Weights of a small GPT-style language model, trained from scratch on English Wikipedia.
Architecture: LayerNorm before each block, learned positions.
MLP neurons of a small language model. Each row is named by its layer, matrix (up: input weights) and neuron, and shows model dimensions 80-143. Each number is 200 + 40 x the weight over its row's rms, rounded and kept within 0 to 999.
A block is one neuron, or neurons of one layer that tend to fire together. After each block is what it responds to, as a language model described it from the Wikipedia text at the highest values.

L7.up40,188,202,282,169,207,218,169,263,274,236,198,181,242,175,191,193,222,192,195,132,222,168,199,198,158,180,195,189,209,241,165,145,272,254,178,193,165,226,202,240,128,149,188,174,223,195,222,176,194,145,196,260,122,278,248,249,200,222,157,228,214,144,239,231
L7.up213,163,259,233,189,116,194,203,226,192,221,247,172,215,269,185,225,205,243,169,225,176,122,195,174,186,171,206,122,165,229,166,243,224,259,243,226,215,208,167,231,211,231,170,186,103,129,269,189,280,192,200,152,222,250,192,219,130,139,224,195,143,297,234,211
L7.up223,226,204,241,260,300,180,213,202,150,270,229,182,187,200,184,239,200,174,137,230,154,160,175,200,208,214,158,137,246,269,215,173,190,265,99,156,277,233,202,184,219,202,306,190,287,193,214,148,234,154,261,204,154,234,182,169,210,135,215,195,248,268,192,239
L7.up228,267,123,198,158,183,161,231,257,232,214,211,235,327,211,216,168,283,207,173,242,110,188,159,229,167,218,204,222,217,173,215,195,268,200,180,198,216,221,149,204,267,221,157,177,221,163,257,186,192,273,179,181,163,206,195,124,203,175,144,182,207,285,99,211
L7.up281,178,108,209,263,148,181,241,191,206,191,232,207,201,210,177,199,204,222,153,229,148,213,224,194,193,240,277,148,247,229,241,157,240,177,214,144,192,239,255,191,138,140,159,285,151,233,226,205,154,237,155,229,195,212,195,143,126,167,173,158,190,252,191,218
L7.up286,134,180,245,168,98,121,211,204,200,210,237,185,225,223,139,155,140,232,178,158,155,133,177,253,169,243,181,187,184,171,146,224,240,189,274,214,222,241,154,266,293,250,176,270,154,234,204,183,215,245,251,192,244,206,224,203,153,140,160,216,200,263,185,190
L7.up292,240,102,203,200,183,184,177,178,193,210,159,255,135,176,228,205,141,182,185,173,180,163,187,169,190,152,210,250,166,205,255,251,221,253,159,198,174,164,238,260,160,171,225,245,175,235,215,220,262,175,183,213,203,158,272,179,163,197,270,195,229,244,147,187
L7.up325,225,166,224,184,255,200,177,249,294,163,182,269,253,317,199,157,237,185,173,219,216,150,228,235,244,178,160,228,216,171,211,179,243,182,93,276,127,213,271,183,184,191,132,189,193,204,260,246,161,184,265,214,145,193,259,207,215,174,211,242,174,221,178,247
L7.up361,231,136,267,269,203,237,199,180,195,240,158,261,220,157,330,223,177,145,187,230,283,175,183,164,247,199,168,175,234,171,150,242,201,250,261,209,204,204,227,201,216,205,256,223,169,209,222,155,208,256,180,149,208,278,248,177,193,110,137,191,238,202,127,182
L7.up409,147,163,248,256,201,170,188,255,219,157,183,223,222,169,221,163,228,212,172,250,145,166,225,201,244,240,133,241,206,241,279,212,233,208,138,184,187,166,130,180,214,209,183,225,158,189,212,303,195,233,180,191,191,242,136,190,224,282,209,210,167,229,177,195
L7.up411,187,244,234,177,207,145,216,230,130,157,142,188,249,168,234,250,170,168,170,225,206,130,146,209,248,199,252,311,224,166,223,189,256,272,188,210,195,123,137,192,238,265,225,222,283,206,260,152,208,210,224,176,157,164,235,154,186,212,202,220,224,250,221,212
L7.up419,128,151,215,168,211,174,184,145,194,205,216,240,271,209,198,225,172,223,233,203,129,215,202,126,179,160,254,160,148,176,189,176,232,277,230,254,205,273,182,212,214,180,188,229,195,147,219,116,197,184,211,199,197,276,206,224,172,124,208,158,128,217,239,254
L7.up477,207,221,262,79,198,128,198,130,142,203,178,217,274,212,195,195,137,240,173,257,222,225,186,280,238,216,139,238,214,199,178,202,248,235,248,167,118,170,151,199,222,163,195,167,215,147,253,147,222,176,209,210,194,243,211,218,214,169,224,122,242,228,184,213
L7.up494,221,177,205,163,209,131,180,169,155,258,294,200,145,180,210,166,256,156,69,229,261,179,218,205,258,216,232,252,192,225,182,225,226,153,217,313,172,225,199,224,188,187,254,194,186,192,253,177,196,201,180,176,145,205,203,183,86,213,202,183,162,256,205,205
L7.up583,204,241,160,139,199,233,214,188,179,280,198,205,202,193,249,146,177,203,180,197,204,172,223,228,180,245,143,218,224,233,218,209,170,199,184,271,224,185,184,182,193,100,236,132,183,211,301,202,238,247,187,199,190,228,238,250,203,219,263,110,219,243,139,229
L7.up629,192,150,219,221,220,172,187,223,155,192,178,227,200,160,266,250,200,189,131,170,213,122,214,174,181,225,263,228,230,236,214,183,188,180,189,221,208,249,238,197,136,144,242,233,126,190,270,138,179,243,158,235,173,221,162,143,106,282,185,153,205,239,118,138
Responds to: Opening parenthesis after noun phrases

L5.up591,217,160,237,283,237,180,182,224,160,225,300,212,212,193,277,170,204,200,186,179,220,83,196,209,181,309,119,245,284,217,237,257,224,195,227,234,199,209,249,200,171,112,310,201,173,253,236,232,184,231,156,189,237,230,165,232,167,169,201,214,210,263,213,198
Responds to: Joiners after numbers or quotes

L5.up130,187,130,202,164,168,175,199,180,163,217,251,284,139,220,264,148,215,228,187,229,277,162,148,188,148,152,243,240,225,196,172,216,209,204,174,154,213,141,203,176,262,189,115,199,237,220,185,212,223,204,252,236,206,221,168,199,255,250,208,225,185,137,198,253
Responds to: Not after did, and conjunctions

L6.up163,141,160,285,223,193,175,202,265,230,221,188,203,227,215,249,212,227,194,173,218,192,179,169,229,164,168,167,188,253,170,181,229,210,241,214,202,229,253,149,294,183,196,291,218,187,177,201,223,187,219,243,170,178,292,221,136,156,132,143,205,199,181,177,177
L6.up176,223,154,234,207,232,188,173,275,228,195,191,214,193,264,285,207,252,210,141,207,154,242,169,250,198,167,185,203,255,227,194,265,206,220,175,270,154,168,188,259,286,134,173,173,203,235,182,98,190,177,228,175,244,154,133,251,179,158,213,203,225,283,207,194
L6.up249,145,165,153,180,172,145,161,201,112,192,194,253,245,189,256,262,215,217,157,328,208,201,156,234,260,185,217,152,209,295,209,199,274,254,162,238,233,217,225,227,221,144,106,157,238,236,170,211,213,179,207,247,195,223,185,215,165,171,312,211,154,233,156,170
L6.up405,218,194,205,242,230,169,240,171,197,189,203,224,253,153,258,201,266,244,131,243,250,175,255,255,257,250,175,233,167,156,233,175,193,206,223,92,144,202,249,236,225,197,136,156,139,210,284,183,165,232,118,199,213,193,189,221,190,151,258,251,250,166,191,166
Responds to: Word-opening punctuation and prefixes

L7.up38,127,216,142,263,224,156,171,137,216,137,180,221,180,259,255,174,180,252,223,167,157,164,248,235,133,126,211,181,263,173,207,184,272,181,207,182,203,255,241,288,286,207,153,172,198,279,215,251,213,177,204,228,215,217,113,172,242,212,185,208,231,179,182,197
L7.up54,247,163,220,244,236,112,127,186,210,187,178,260,241,169,237,170,249,232,86,237,185,175,197,162,203,167,237,177,215,200,190,162,179,208,89,215,173,217,167,130,189,185,134,209,223,165,213,199,210,223,229,245,222,193,245,204,136,176,117,196,163,193,174,241
L7.up142,233,155,182,236,183,189,146,140,278,167,158,277,137,227,201,185,187,219,272,284,219,139,200,196,194,133,190,162,126,205,113,183,257,142,175,180,194,147,166,236,236,220,177,280,182,196,224,178,217,155,183,200,196,213,173,241,267,188,195,196,279,193,228,226
L7.up156,141,175,278,193,241,176,206,195,203,269,168,204,225,350,195,203,208,167,171,257,199,247,193,227,177,196,224,272,144,220,208,265,170,218,140,192,226,176,257,208,278,140,218,202,153,278,207,143,201,174,169,156,229,178,210,270,264,165,203,272,178,137,142,236
L7.up167,111,203,198,189,170,190,169,247,245,148,112,253,192,189,219,235,165,255,217,199,160,255,254,181,302,208,180,145,173,180,181,175,227,223,184,228,227,163,222,197,258,231,255,198,206,159,186,118,183,143,260,215,218,240,175,178,219,172,202,150,237,118,208,219
L7.up222,239,207,119,170,162,136,193,198,215,249,199,254,157,171,266,203,217,254,176,233,192,165,287,240,219,172,184,264,189,180,241,110,205,176,166,189,172,248,157,182,200,183,188,292,144,294,176,135,189,161,158,231,163,275,188,231,232,221,248,228,157,187,224,191
L7.up235,187,246,227,279,177,224,192,217,178,255,151,194,185,222,196,121,238,148,207,205,224,181,234,201,247,276,245,229,173,219,203,124,191,216,167,246,183,186,133,220,243,189,255,203,239,216,205,174,270,229,191,180,228,195,136,198,165,173,249,123,197,150,204,178
L7.up260,231,186,152,183,133,184,197,207,249,230,227,228,247,189,135,179,197,166,143,155,235,199,166,139,242,198,198,219,162,188,178,190,171,208,152,176,241,224,200,250,252,295,154,217,233,175,193,254,222,134,160,142,150,152,215,151,171,133,180,154,237,144,212,206
L7.up290,235,144,185,170,191,170,218,242,223,209,224,203,271,215,255,201,139,152,201,204,230,177,184,301,167,146,231,149,222,197,234,182,289,111,159,202,185,181,160,183,154,200,214,204,232,195,169,231,252,206,234,211,206,198,262,192,226,212,207,176,196,109,205,246
L7.up309,226,205,191,213,323,199,50,147,264,161,208,190,195,180,210,233,222,133,211,253,212,248,170,217,163,164,130,207,182,161,206,207,196,222,237,218,191,242,96,175,180,242,174,232,221,202,186,245,185,181,144,319,220,193,116,240,175,232,169,170,197,178,162,162
L7.up343,187,193,198,130,297,164,193,221,210,215,205,170,211,236,236,97,148,249,257,239,162,150,188,199,253,171,213,208,169,209,225,223,259,163,193,199,269,214,138,217,228,188,204,187,169,196,199,133,189,248,170,256,121,217,192,176,219,222,217,207,241,33,170,178
L7.up353,262,62,197,160,226,168,163,192,141,204,224,196,247,208,138,167,263,165,179,182,249,221,206,195,151,140,165,173,254,239,177,184,209,147,233,233,199,160,233,219,202,149,114,253,242,174,188,167,231,191,246,179,173,191,281,199,172,200,187,210,263,95,165,250
L7.up453,208,181,269,273,152,203,168,181,165,132,173,204,188,185,200,191,181,190,192,208,201,224,278,258,302,173,205,236,120,199,148,241,120,66,216,175,129,246,222,214,251,202,178,275,208,194,167,234,222,209,215,175,225,179,200,262,229,219,265,202,147,161,216,170
L7.up471,180,269,171,226,127,161,180,180,212,204,159,313,187,224,88,201,206,189,210,207,183,231,223,229,242,207,264,186,169,225,132,180,190,201,151,218,168,213,187,192,188,182,201,263,251,236,170,177,220,194,115,156,189,215,196,212,223,157,251,190,222,213,215,180
L7.up567,147,153,147,209,222,167,177,191,242,169,171,162,119,168,226,250,224,248,178,189,155,229,269,193,269,153,179,148,108,224,142,162,257,251,150,108,198,272,203,195,176,123,154,183,222,217,264,243,264,190,182,217,203,218,173,221,239,238,146,193,170,201,144,165
L7.up585,156,191,172,160,175,213,162,145,178,222,168,292,155,204,215,242,185,252,180,108,273,206,232,240,203,158,120,235,285,191,174,179,156,165,222,211,200,147,218,246,180,126,229,251,164,207,212,188,244,171,285,277,174,304,206,145,199,248,264,200,219,91,131,189
Responds to: Coordinators and capital M